python train.py --n_layer=9 --d_model=160 --n_head=5 --n_kv_head=5 --head_dim=32 --d_mlp=640 --vocab_size=4096 --activation="gelu" --norm="layernorm" --norm_place="pre" --norm_eps=1e-05 --positions="learned" --qk_norm=false --attn_scale=0.177 --bias="none" --tie_embeddings=false --parallel_block=false --init="normal" --init_std_qkv=0.0395 --init_std_o=0.0395 --init_std_up=0.0395 --init_std_down=0.0395 --optimizer="muon_variant" --lr=0.00457 --lr_mult_qkv=0.4 --lr_mult_o=4.0 --lr_mult_up=0.968 --lr_mult_down=2.0 --beta1=0.95 --lr_head=0.0143 --warmup_steps=200 --schedule="wsd" --decay_fraction=1.0 --decay_shape="linear" --final_lr_fraction=0.05 --batch_tokens=8192 --seq_len=256 --doc_mask=true --train_tokens=83210000 --steps=10158 --dataset="wikipedia_en"
MLP neurons of a small language model. Each row is named by its layer, matrix (up: input weights) and neuron, and shows model dimensions 0-159. Each number is 128 + 24 x the weight over its row's rms, rounded and kept within 0 to 255. Numbers have three digits each.
Before each neuron's rows, "fires on" lists the tokens most often at its 100 highest values on Wikipedia text that the model never trained on.

fires on: " ", "O", "20", "St", "19", " the"
L6.up577:092134103163105116097129117109109120137130151095103107129138155121141091121102166160139140121126072125136103128119134144154111067123121109103140119116150132139119131141149135121111187147148119108195123142159115079145126139057156077124119092154136100135165108106097101165138160115116117131114183157123141109126157087139167083153140131133119146117113118139113097145145112148132116142160098136159101161161096129176098158143117125135123107145139179105107129155133138113139114135097151

fires on: "st", "s", "te", "r", "se", "ic"
L3.up595:144119125136143155079159131133116167144152104171079067147142144101127116157132164149098145148126114150136081098137149134122125120093150152106128156097144114093120122130118138105120178147147138099129155120119167152121176111128128097109128133130108141132141186137129116167122137149101134135137118101090170120101126144107108174099156094098107114107136130114094116147061119081095180155146113132142111113129166164122128179136115143101134125171096134133108122120115131102108121135168131

fires on: "r", "re", "ro", " cr", " s", " t"
L6.up179:124138191124081123144159130182171151128138128136149104108131097092102061128118128175115158133143113067130122105116115093142134168141148122119139145149143105120117129121136108139111120120088121171148157150123105092164147112169119062176120083141140163130113131128104166112117139132103125114136134164127125099127110146157153147119110126139091159115104083068082135137109143107148146122128113136156148116121121127127143120119105180172108131098136141105142160121131145127127133130091147

fires on: " in", ",", ";", " |\n", " and"
L3.up309:157120135151122119148149124160120137120126125127147103183107127051114112091110138159144129124166139130103130095100114154121137130152140121116125125144136136131108159169112149094113123132114130107143136108089132145106091148200139114140158117172188120106113151140159122097109100189108108118134131157129105080161082136115141117093159135104138124114156126108133122118141124043102138136131090159115118114174128163110137138156098135117139143131148117124159111087086109114132129158142122

fires on: "s", " area", " species", " Championships", "itions", "ers"
L3.up153:174095137147155129131124164166097131098098113113136133182131142110116151144172107097101118123094161112125139099140128108096150112156157131094100142139131131135143124114145129122107151084118105113136117128121125131151131124148098100096132150156161145142112158127120128117038126124098110113126123145151129108128181114100127138111126105138140109138157095109081156187179165115095130153097132147132139125144099150173131127177151096097144143111126086130105141133129084102174155147152148

fires on: " comp", " acc", " exp", ".", " s"
L3.up420:158156150159109116089155150128126127119120101154112132150140134137129116077104096125121126090090164086135167146116127162135151131106076131158107140144132164155102103126090138141147088134140137090128116131166152131134097103133153110160131103136149120148145072156096156155081124097130096098097151130136131109167086151103118182144122143140157131147123116136141182162141105093145126148110114146077118138115131174163138152146130143115117139117154100088130100121136094101155103107123162

fires on: ".", "==\n", ".\n\n", " ==\n", "===\n", "\n\n"
L3.up362:131127149125104112176167154120091105132135099124112132135132092110109117085148118163122098143136120128116108170111149122158116129136158156151088105139130132184126171162131152112139127097104148089127128195103148125105111135117142130131148121156119113160136171145192127124109150147107109157125115155105103119142118138057137122102126129073126134199118109134098124145113135123137151140137170094118114133109103102134088118066146144128142111105152114159101105134142078120146102121132151

fires on: ",", " in", " the", "ir", "t"
L6.up357:125114128154104130113133154115122139103137136092089113124124143087114144134116172119180178171166134119147121126139114131143153124140115125043137128128118185188121141107117132158140080130122124134134131164121124096120130104117133152141116167156185102129132140111178122139137125138102129169140161130100098107111109115122158129149120153143109118090123123144119081144153094107092160149185114127123144119132119130138101126157179118101097111137132107078157110113141107100116098079138112

fires on: " of", " goals", " and", "-", "s", " goal"
L6.up276:153137173120094132107143124171128119114101128103097150073131119114166116137143142141129114108160093071078153140112167146106125153127141080149109158144126105128132129103129177102153114102110153115146147146155148136127130150079128108127125099146081135107136086151131131078090101130121146121207123139160142154092171119069102125117127114156109125121175122121120155132141140121148127131164099121131097141118139111116107143146136110110151106125149121110111157149103106144159162140176122

fires on: ",", " is", " sh"
L6.up454:136128149159158118118147141123104141083144132123109117109111109147137152129130145089138175125152133118122086159148146123081138146150108096109144127176150153144116115143159123126124103166142092077118100145146125101129111129107135108138151172137130078114139114120165153145165125155185123097152131115132086125081124134123167132149180108098106094120124124102108129147170113133124163091146099163095094115150127171113125190129123114135160134137093146136105089174137108136114097121082131

fires on: " ", " to", "on", "ven"
L3.up570:120121156097111102168137121169105167117181093149115138097161151105123112077090126158143112133115124101112129114137162108136121133149118098101161117116169115123147087181114125107145130137137128143149058124117099095102091146158137078128101136159149166144139119122105092151119163111154154142128136146156124092133096137163088166153160133117122118127131094144109156113131121161112125134117092119112103140156170157119144131122077129128110140141152082161133110084114095129094134120116140

fires on: " by", " |\n", "le", "ight", "ated", ":"
L6.up555:143106134145087079113120127127115106149162143153122122124159107131135097076153113121159163149122148147168123145127160131086063167142100136140138124145136122157097106145143146113112114159146140107145108110130128112116122072112114117114156088114130154158116100164089085160181125172106143126067138130106122111117143107175118132125145113109104146128132119100146133107143078161185124114140141137109147100085115160131137130064145126154166123137140159159119112114150114115123133125123156

fires on: "s", " goals", "(s", "es", "ly"
L3.up323:173120164148119119104089111159125156143111110136095090113165107089126137160130143136103142138155145133112163135152134123103106126125172089143129154088120111115080112146110122106118131091132147158170102132146121132143108141141136081132150083153109155119170129153124100135089100126126128121082079124189144167100154152094125129081089178127124146130139140159098161125136140128083134156150107114152123110119094091108132126160140126096129132133134095143115121110092113157149092140166141

fires on: ".\n\n", ".", ".\n"
L6.up510:144174103131120152108170150109166131133123147114116167082134103125112083116129179107100107139163140105136117147098136130102121131156136085124106116154095148154130137138130154157151101151140168076140142133113103139126121092113135071117120152098123127129130115153142134092136165165102155152143123088130124132156080092148126184128162142128151135139102128135140159107135112093154109126137131174108114151150147114136097124116091174167082155117126106105185088137126106120140121163102148

fires on: " ", " |", " by", " T", " in"
L6.up610:162100136144113131122145107145137109133147153135104107126123113147115162115164116177121143156188144119112144105082094128142078096141157135156111099170145139121151110141111139121107142150088151112122167151115171126125153129138151111168146133130114085114120129114150093107110117119139146148158122172183125114128126103123113100154129113147111117115116129144135098131172098123166077147104136139103100114142139126122112114128126117114107117127140033124139069103122127129068113103110075

fires on: ".\n\n", " ==\n", "==\n", ").\n\n", "″E", " In"
L3.up338:144134112108086093145093156132124085113117139166136142133137099153157139149093133144101092156146150097116176140134098112074091112113173093129134115124131166171090133180138160135182135134115136114124151127122124122144143130147152113167168153137142075096161151096090135092109144126107142135153130101112119133102137113136151131140103113128083154151146136152125074118118115135099126122134098088115083139151154114145106147105104151164114099126120096111174136143174123166140125116128143

fires on: " V", "n", "ip", " Par", "un", "ic"
L3.up100:140160202115139134131139162092154070110078151136108130116115163095156124138164123158098140107077092141118116120115127123117144111144113132097144139121186126133143120136107149129139139127144146136139124110100138169119181161134152124121124127141122136134142101156142083117082121171153156128128152134148128104118109086108114138098150183099134185111153147088132111140107128105066087124147115098125104128139121088116143121143097087085113132158115134123142113121132154139114167157117132

fires on: "ion", "y", "ition", "ic", "ation", "s"
L6.up512:120136150141126078134153155162115171131107121135127087084113084099121129124171094124111170090148124128143154114130129159118121132153092154169129180125106153148131169149107122128110130107116138105133121134103116142160108146147103104090093157111167153083150129167111092166147146132145093162109133124108127119114147105128121099122130122122079132152100157092097141171138151104128206105113141115095113099122102148119132170122107136126141159142128115126136144081103081092111117138132125

fires on: " \"", "."
L6.up431:142088147115108103132123113081164134137160103143147106094135136115141100119165101150134091149154126118146150188128153145192112108116142149174107098167138162124144138156123147101154113097102111128143119094156162133091117120123134094102159100136103135138152116151139155107098174128132111146106118163105112133109102125130118160115132109143123124148173084123094124124078129104137121181139141123168145127159153120160113132104120119141121111142123131110112140116161118123158051132065117

fires on: "-", " February", " December", " died", " July", " April"
L3.up337:155138165130134155109165137131099101139122127148077142115124150123140189104106141085126073134132129115123134101105107132124160065125152146123098117156106124127115136119145138110164113092084132102102152142097137148128115125140098165136113160144129145121132173147109107113105162148114115175144089188117136175117154132147145131164084122140130140154095090148116088161089131143170162144105139105119171093119103100124097139118102140087118139121112085140146144120143140135164133103120107

fires on: "r", "R", "P", "ar", " Br"
L3.up127:172094103117151121127161140127128093128102120123140107159167124083118099098160121141138133166134125152107151111126133113138140118108111090074162080115115167131137115170120123077149158118158143084106127157120138091117127120126150116155069102098114154162129126129102165153144119126165142143108117160143142133137169107110138090155147174140134108157177129138171125110173132131091115132128088137102111093130145128114143103165085133157108158138134143154133154114105145122110145101076129

fires on: " and", " (", "op", "M", "hip", "com"
L3.up586:132144131121141104102117152126132133138154147115130139103101131141116148110091158100116141148140136153164101107094163092138120146092108139144118141141116122120118125137117108181183122143153165176090162118139128145144096117116130119155119140127147145145166120082124121169142128133132138111149120112145117173086154080122162156119160113141116094093116128108085170099153140130116132128154076136146105153167117124134149080135132065110071153127146086111152103150109127133150082070115139

fires on: " ", "v", "-", " their"
L6.up524:092086125202153108151169124142114105103132114139086100154173109115141128124153110174153120144165126121146147125126132131134116120126128115187111142136133097123085142109153148141144156138116152133157189159144116124115094099094136145149095119131110119145121138143105075082115128130129107099151111185130138111093151103156150120139102150098173107115149091159173142144141137142148134087116149132116125093149143097110137149124081159139112140113101120111133179106122117079130138122133135

fires on: ".", " it", " It", " which", " sup"
L6.up65:115125128159117119142107153100114135105110127130119137092136071094140099138093133136145162130114136090104150139108146189136132166117160142161161139138151154166145120132087140072165126166120131118129115115127139131112094105143089093134143099123112093121174173124096133151143175141128155116104134113172145109103126110121152145149125141176141160092134145116134126176147103154123120118153161168110087117104103110135150103172134108119162096137109155129128097077107148159138155097115101

fires on: "."
L3.up512:171091165124167139097160109092134124153147118132131169170138122109156108072156139148120145131157130144136095125104097149197127120118140146151134099157131096150133121112162131109147088125143132105137172129109140153134105078162105094142151104103150109153142132180150162139094132138120107131113137123121099104094096099097099160076127166134112123150124146146096117151114118134136120130161148123116137123120136124099113084155124120074106104117096093174169152143107126147128103109114143

fires on: " cr", "r", " Gr", " Tr", " Cr", " tr"
L3.up201:110142140119089104105139101163190133140128158143104111129093130108132154152138108144154122081117124132159114097144092080138139109114110149120133145115150122095135110133095113103155139133136140130167156140144149121080146082117115112153145134162118134130161118141079156138130159149095171156130130175087183088097140128134143173104141130132119121129121085123081122160141129078112132113137096139133131123141083139149132072121089121145096138140107115122060150169105138148134147138130125

fires on: " p", " \"", " comp", " bec", " f", " acc"
L3.up369:129109161117105161133161152105100135104102128129154166093144173145121133143091149113130154148173103116141105128115132135151156115105080148104156059126091140152108175144149142096142104131135103159109115102096182130131152118120142138158128123182082121130116134129139128096154152123116086145114124100111110117124121138120125174118118145141104114135097099129122135141110122137156139114159146077093135153123138085124188100137137151136144113198157123136111157160138073110142128147114123

fires on: "\n", "\"\n", " ===\n\n", "===\n", "====\n\n", " ===\n"
L3.up359:152186128153118130095131141103119112131123150118115108131108114130129126138157149124133134157133131107096138151130123123136128132085129152132112086147123119162185112142111135123156171110134121103097098161104131134117112093129095137121177113149116106122105136087117186127090154109131095168102161110101076098111151129141096158137152130136153143161124139090102112152134134105099180176156150127125154110137140102134147151112106111095104185092137123163123140165113088096201138129116132

fires on: "us", " and", " on", " in", " acc"
L3.up510:162143077122117146130088098109104131101149134118118141173156111109117131138095094113104115135112153127078126131118132168084108109146101107116128120107102171072119172104134118102146131159158124130152115103149163148132118132085120137147125123159202108117112124148115092083076086161163125137139116154129118115149097063142164158140145171121138152163166152148125146114140128115135137125125081106122101131121137131132131146152110134125134144157148080138101107115162129138123122092156129

fires on: " |", " by", " ISBN", ":"
L6.up635:181138090146090156137143132159131148166140139130143076136099163122127128112092104169115136131149166091120142102086131145128150116085109107136166115089166120137107133132114118098141126149133162152162150150095111145134153131146148081140166134096101140122145099105146093139153128107119141135096144167122120161108163080112143124176139188132124159126156116136110104104129169099114100155108110123085141089122138124121119168114139105095142146132154119120107089103153143131114164174132131

fires on: " Ber", ",", "\n", ")\n", "),"
L6.up221:174098148135121141149098137139140091181131102103110141146079135100109169061094109117116108135138110112150128096149128104153147114138131081139134140092136156146150117148165112156157132152141145105098118147085150098158093125154146128110168134121098156101104120109158114081144152116093138159115127096124113100125156108130100129125141148126148129154175111102171149126131154126105128130113168075136117133123172123118185128126116144119154154158132095126144149145146111105183128099097120

fires on: " is", " and", " the", " also"
L6.up384:126150091135156111114097159088065159175135132095153157107083154152127081105133117103098151117094107078128111142138148175106101101104073155174112130180113156156125131144096106134177127144136090126149112154113147089124096111164112112129160172152096121138101117110109137114129141144168123129171145144106156095160119114118113130140125127117129131131140127146163115095122123125159161137130136142130127076149141121100102121116166124119159119123127123104113113088154115102124126115126163

fires on: ".", "0", "T", " |", "%"
L3.up325:151105172136108090138111093150131115115150116118105181116148127129158167111098060130145146111123127121111137134149112170111137136156107115149130096120139143143144093141130115118199115123134102117121149143112154157142100094150151094103113154112114102111131144159158108145143152114149098135160181124163130144111085051106071140122144111161125121142133086137136099113131154138151099125163129121110130132137124157165080130080139149154098133130117089144106131145106154129133170152122141

fires on: " of", "12", "port", "11", "-", "10"
L6.up117:128112124165101127126097101134130157150123151147127150135161141136155149123151167104110124158129107137128122127139130144114132110129131138113114158123148115191139108103139118153134142132098156107134143136110185109126146134143126148137099176105127076124173130195111136129135130093145143127136104152136133189118150097130092146139170124168154167075099110139122092127127133130118105114138095088080110110102149093120082134142189159121099177134124076129131109173106134087132152135125133

fires on: ",", " goals", " born", "',", " MF", " year"
L3.up200:152131145105156161111124113149156151154106114133123115122129070140135178121097144119088151139148135143145105138122081119104135111138126130148121126192126125131076115100127093149122137101131101120102149171117164151139103121130108168082169125114110115135123118097126121137151106159147106135142133150139159143093145136154120150130148116166108091145088098095092112122160126155132124147127102134103165141121094131160184135134179113121145080161107087175102085164139133153160107129099136

fires on: "-", "\n\n", "ro", " Inf", "S", "N"
L3.up318:157142124124178122133119112116123121134114133125138129130119137099161159084136137118161098103148105156102129139127126147137114152138120101144139117134134144166129140130134144175164123107145140126070149150165117122127143141166086095147150097104122087146139141115102111146136103104127095093128117173120110104167169105142109153110121095074128153144111117098087129184121116143125166119169111163123134110104145103118129144124167124114140171155091108126078175144095089091113086163149172

fires on: ".", " time", " times", " number", ",", " hand"
L6.up149:158116096122111143147114154160145112128111103107141126123138086122126128142146146115156087083126145112138112146123114141092160130136096093097152150141129146149085097156126126096132150125103117082111138133134168124120140173138127108120113085136188115161162132174106103089139133152150137134098148131145137118114146105118151142086157135161144111139137107145153143140170185132150120115110132150126094145166085124130073198138092107159134122108144102104168130158108109132157107159085118

fires on: ":", "born", " =\n\n", " was", " \"", "\n"
L6.up589:167147085142145130109129086083131124143169130139132114097108119119124136145149154099115148120153109083135098093141123125089131117137171135115187065103055155141130164160134135141139163123122087160125164155148112112112132108129127096122170153168163123089146125103122167097099097107148118161154121113168159152135143137130103143136149100151164132125149123120126115101121138156136089128141110129145114132155134086152080136169096115113140133110150130105114098107104111105122162115116138

fires on: " ", "i", ";", "—", "-", ":"
L6.up591:127132132161127083145172086128122135119098154128113121127106118125117126149128162147153100136131150108098146108106131174139102111111092110150118074143112158148102140139159122165101117073106102117132108149150111097160161097157141163095176149131135108099140128157108136114148117083148119129144120124133109122096125174131121097123159104125163116161103094127160110140114139118175134164096137124117139114137155146101101132140073158146148170143126111149198134111109076102121143101088130

fires on: ".", "==\n\n", ".\n\n", " ==\n\n", " of"
L6.up120:165105157107123138082136111123107154115141147109135132099130128100166158172145099141130160127139136117131113126147136130131128153142121131166142105117134122176175097101103125110138119163107136140128148122144164125119132119117098082121140090152121131141122117144141096136087163120068155115143104121126121133065150131099090158162162151142113144126168148099135083163107152105140127154064166133136138160100143100145082142135152140154124151146109116103123104124093073121177124138098172

fires on: "i", "b", "ps", "m", "l", "ra"
L6.up277:148158073129141091129156127178130129078081142146113111141121110104118113122133148152154130090170105129153114144146126120117123168124107144152090072132171202106130153098153139118155107146162121134165151089137141146127118139124152118171125133153142104093147138120155112111138139113124177154131111098101160098108115130114133143115105173113101106132123120118105089092129091097105098170137126155153144109118176102098119120102114101121151143161106139151151108160104116132123115129161150

fires on: "."
L3.up620:132111161144151147121149146116141108132146127131161131139138095084095120115150122126095100151141118136120142149091166114154092154167165146146109152153143156168144101099119123116114139107120141050139134155129131101155105151148142115121144115045108127174147112130178142149067116129114081146110095178146082151152129137112142142104134140131137081178114097134112120118127146099114127124132113132145138140165116093119120142121125102085122099135112092131153074124147118133154138101124111

fires on: "–", ":", "19", "ively", "18"
L3.up235:168109141162124104148143178123129122135150082164121080143154098089085088139132119131153093119175096156141131126141193129122077119108126115175115144122115116127112114151141118161134116150113126112143128113147107123146151112166138168119143121142132147137099118096145083166145114143140089132152102146117145173143158182136124126093121104140155117125102152111119100117165096116145124115096089168119126107128118127108124124137096137157101103126154130120135086100115163126130081160183154

fires on: "-", " |", "0"
L6.up333:126150141176126127111116104074103117145131116120132135123147109163157135090116102147158124149144094121154117088091159151138070110180084105126118133135119085132113138130111107140092124088107085121155143130159190161134160107131147121146149170143174078150166142135156070127109170130157129123113134152148102137143125099120108101094128135166145122148121125147138086142097153130119095165126107114141149137132137142113153131122112106102131123120133153105125120145144128169180173114102120

fires on: "r", "l", " St", " tr", "e", " sk"
L6.up436:119102106139112100096154117107136146120110123115100099115095161131137115136097151129133164159124095098145103111120134107116157130135087155139097093145155169146124111128084121106119130119105143137148118163095176089132102139119140081160112158170158112127124121113164179154117150124111128168137142133107145072153134116112145134125124110161119129138108128069119145124099120157122149155115081166142148108147145153178113124087135144162134109134085091149115117180169102126176090128124120

fires on: " sp", "}", "osp", "C", "ap", "p"
L3.up365:143164138099121127149161132122151117138103160118111119147127139137074123155103158080137161092111178112104148127097163128103148125076111087120102142165131150128109114121110105148137144104092141164108167170113140159130131149114110131162097105150134114161142100122102111144106076159127149152101119145117105115152112078095089113112161136161117162148170131134096130142133113122139143099140127146121163117135117133128154131107159138118133087130151078140151121178101149174146099136096086

fires on: " not", " B", "b", "o", "end", "and"
L6.up489:181133145122115117111148132112134124114157123111097126125117123118142112106148155146114140110120097124092109149104109116121162123175153129135121169135174102131128154118138146120137143117134153124161168123104098144129150117124135102127104115142183045139138158100123121135075124146128128142094136104110090144152104124151097129107166150169166137107140140143177121115097116118176068143131104114150133152148164131084146147159104153133122085140092152163129083123074105113164136096138125

fires on: "C", "L", "N", "I", "P", "-"
L3.up124:146125144115138164123087187075132093054118103117145171165170136126159118103118146095130113128117166121130116151163138134123149106076125113130121137085133156148159132166143155140180131126131107122133108141146130153110159090120120124159092111133080113107142129100143138127135161100120166144124107125129120117138108110141097140178094135109126184126139103131112140126145120101097129111157147189119141110094112120099158150097151130174109084115109119115134128126102135110119149173142139

fires on: " =\n\n", "en", "her"
L3.up464:150138079145122153113099162121117113137124113116123155081117121152082145125170169117125184110100146095153115144124150127064138130145117155142158124134115161132145103166094114104155073149120106149119122141094144144093141119137146093152127123124170142127125154091147162098136137088143112145161137115133108134093169108179120152083181114155125136121127110152142157157118159151141164097120114105134133166155140155119155141127143149084160128122132107137069122089123125129149137114103114

fires on: " b", "B", ".\n\n", " Sc"
L3.up62:133108154138115098109158125123094088097128132163120149131107156110173139140096145148131107112147101117140147156108127135100114089141108134180111086156140137134144147115124140106124121102112126123144150111099125124115155142112124088167079139110145115139140164153128172155084121131142114150106144090118114163100151114145083131090129115134151125182101122112146155135152090154184151110151152159119139155163113112159133072147143153140124102141086109123143092126150064123163110119079146

fires on: " ", " gradu"
L3.up177:115134084142100083111158141111087154126162118114151126150120122121145134117090161162156123162144132107112095148090099111117135076133141141097120134144145131176095137106106130116111125094081148113172126143121166120144097144103107130112081142153097120125169084113159129121112144137110113128154128122105092112170114178187165120140161105130133163125123124101096122133113143092156123087114154164121085161146141092133134110102137131150095146134136167163141109163112107124133145162104128

fires on: " the", " and", "–", " of", "-", "12"
L3.up468:171153138111083119114128137148150161139088114144132130130143125135144124092141161125139152183145120102127140148099128098158141099123109116144136128136152101176126098067128156150100185112126104168114125172126115100104108148109129114103147147120131108136175107060142134127130105133146146116202139142148130171125158148138129080150101076112129122107123103138110113136131095122117142131186121153066124140132124093126109091166147126105126113121101102114128124142099152122106147140097106

fires on: ",", "s", " ", "19"
L6.up130:154106113140117148110138152140140125150118115116105099076133159130177099100140145121139137156120115090138147113161128136152132142098092128100090120138063125118116102161144156143141148095142098109159105100140153077146122141139133130146095095119139139144155151094109089111095162111120116137132140145157145154094151124135079138116169131163120116126144104176111136181188104137122112170151149110106135132167125150133116140139107133144133110097115158129089122144104132160154135088069084

fires on: " |\n", ";", "it", ":"
L6.up628:162103151107154119131135129150090131145153129149106114159122089133143105076121126142162164118146158159092159111129150163137099152151116144082173100156116073138115098167159120134156154105154117125152114118143111113125154096133137172086116089124145100112087092142128106157142162139130143140140116152102123142147115118094156080087161159106122109163113088096162144162146140094119115127105105139128107115108123166135097112132109152128124143158157150144103100128113105124136189117148132

fires on: " |", " /", "s"
L3.up559:160149109126125124119171153124159148100143163099189113117126126132118131108095087135133165155107124144150136135115134143136157112159162083127131158128108137136154149118121118144128136090123138133187118150154132168117141121127120081094141158146093089138132167172071107115105156133168155101119102111133135097147107105175122092139149137105103127132140172147121128133163082148112162150142111155094110123156096135103096106144152105121159153122110110164094143138126074080124134118104136

fires on: ",", " Rock", " Boston"
L6.up309:146124136137144115109123123165117113141132146112112109122117124129140148157180142172122110142135092118104113132126108151174113114139138136071114106147178170163120148162109137079143134122116105112114099136117136102137098169126153089109101140161102143112136141131165145094123148148115169129136136153106093157075119107151105164160143126104137087150172079142106145136134077109119166103148143192098124129123128137144165143128120115145144118114113080130136167174100101164159120160130135

fires on: " =\n\n", " |\n", " a", " is"
L3.up326:153109088156104166126135154112167130115168108156120181115083150123141119135165065119154185146109151089128149152118146109096125146079115107119115112150123111098166121163126136093148149143156120089156087132124132129137140111155113104141119116115105090117125137106096141119106124135128117163158149061109152108139098119109128130125153096164115147119095135137118101101168157085106138126109096141132123093143139163106146145137142119136161160149127140154114116109156114131113186096110156

fires on: " s", " f", " p", " l", " wh", "ru"
L6.up268:135121165112020115122180137134117124120134143122121114119137172138155125144139138168183140123158156170136097146129167097154123121118108171131129124125153124151093098126149132110124133090149123099136112156147151125127139115129120110092155105150115163109113099156120113101177171150095131120115092148150096147091101111090162135132108083133145113123106121163122120111120138106117111084152112128127167101154123168132123134108128150131146137136126106120102142108118087135125061129094140

fires on: " |", "oy", "ing", "%", "and", "up"
L3.up609:143129096134097152143115149123118142152164125114103166157116085139128118095144122095176136113156165128152145109117141137118173125182101142160113109157143119126144105113092098139166141090125140138138125103133099141130170091136130108117100132105125104139118165111168092125129131089182100152127093123171170098123129138106170151123092129094160132108186103135108128094160145134144127098139158177131166124087116167139153104132135109125098136150143110115153126100098090098099120110139141

fires on: " h", " that", "19", " ", "20", "1"
L3.up266:142153104152069101098149160127133137127135135116108118122132146129125119119119128173179149154140098120159117143104145094141151122133107146064120119140113097153153132177139136060081093118137117120140112152143121085100147115140118081151095171135128126104130112143117127161134147119139108139127189179125157133150142096176154126107150120109147152113077135118089134120151124121109108138131094140127138106129138139154144137102111165123074161102153116144160130110133161116146121156096076

fires on: ",", " ", "-"
L6.up518:175074115159149135150118131152126152147128132145098084146145114145122153104103140119126134113142123092096136118072081118138116107096154085146129123150133135101109153107147100121159163090153152115113085154124156114153125167133147151150146122196180107123100140121137152085139094128149116147143129093070132157124142148121109157117136120128134097143129116115126121175121140142150151155116143074063137154114135099123104102116102131143145137119121087117111162146118135103175117096150121

fires on: "S", "N", "T", "–", "-", "ir"
L6.up141:181142120117126129134134089125136112133100132122105115117166076138131115094147155129105115152131092138113138059168156166112128080165114132128119142088123158115105110121156136139170151159119140125159192126122170113097161105133144100137154116109154082136145157120137130140138113122140139117193144131167134190104201094108097165126137107124137113150115123127159124163125121117153125122139109133125110121123137112134143169163096132120114124104110128149157113145109121133084144119138085

fires on: " ", "-", "age"
L3.up319:144137138176144184080150157126116135105164138098083137131110111136130129084141147139148129152132125096146094119133133137141156104139084133070119095143114144129136131145144118127137145156138132085137127161124140139104083123105100092145107107143116117103166091141109102169118174144104081141097156178106115118134093133145127101162146095161138143130071127137128142149161149113115162155165142126146121111154118158108147135106144154096137118143117120116136113145159129099102166125101056

fires on: "m", "d", "r", "w", "l", "f"
L6.up101:144102115147158092126130167147117144118135102159049126123113081124132122136124132167147141152137115165166134105145135145082171140133136127151116117131127117157151137122106173150153132104160106139142156162121085122117154106129152098145103136139100101129117085100099113151118111176136141126146127126105105093158108132088147111125136150124075149108149122122175120120106127120104127132161152160135118103156178150118147125079129078170105110179082124134129085128141110135124091158149117

fires on: " =\n\n", ",", "$", " well", "0", " went"
L3.up469:147098089134118120102123107153127134116097092121159153091118140130099148096123174123095130132138103139134124117126075148100141108120102143118161078129137096138106102133091122112156178124094127074099187127079109117119144113145141116130113123144166118130153126120121103130169167127132131109134113116123124131109154153147117160112153122154139139130117123109094165108121150153147111124171150166100111134136186190171155121114119110088132199153110115145143073113138127125122146120109144

fires on: " and", ")\n", "s"
L3.up499:118112148135158129114153142179121137116131163142146124140153129113168098088099211128109112134121122079113113143167121114169102120115126130108105116103137157151106113134113126173129168162166152103082137114138092130134125104129115102153124149135147144103143100098103147128112158101106107114119125079123144114088170125129102164144163130124145127137116151120099142162142163084149131150140112208148114136153156117084139115146148098124089124164138103102086119101113127094135136138130123

fires on: "0", " and", "C", "N", "A", "6"
L3.up425:150137153096094107132110132130165124117130108122142153164154114190184102109121175110138117145153079142124141139154135130153128105063065152134134129159190141127080101135134129142157117121171108143125106102119137143127140084149132108142174140163123120135125161108162159144111097123144129126173138062139142168110129126121123128099094134106146080127123108125088125116118140106123140158173110126152137112111141104119159141113112106095112088123147097153152137151110162122118128116124124

fires on: " ", "\n", "eng"
L6.up250:124136108150121125119114135126127140137138083150162103116149113112118097101178164165105123100138122153138128107085131050143108126138094124117134126142136112167072129131091106101152126115136133132131151188126134118164112170138118079126113174175123132113133107110107127155110173114121080138158128149089109136113123110131102122129116122151098153123100169130076079126154165105123156110136143120127117112166129111110157159144123136141110186086110106132115135130083113170143119103123138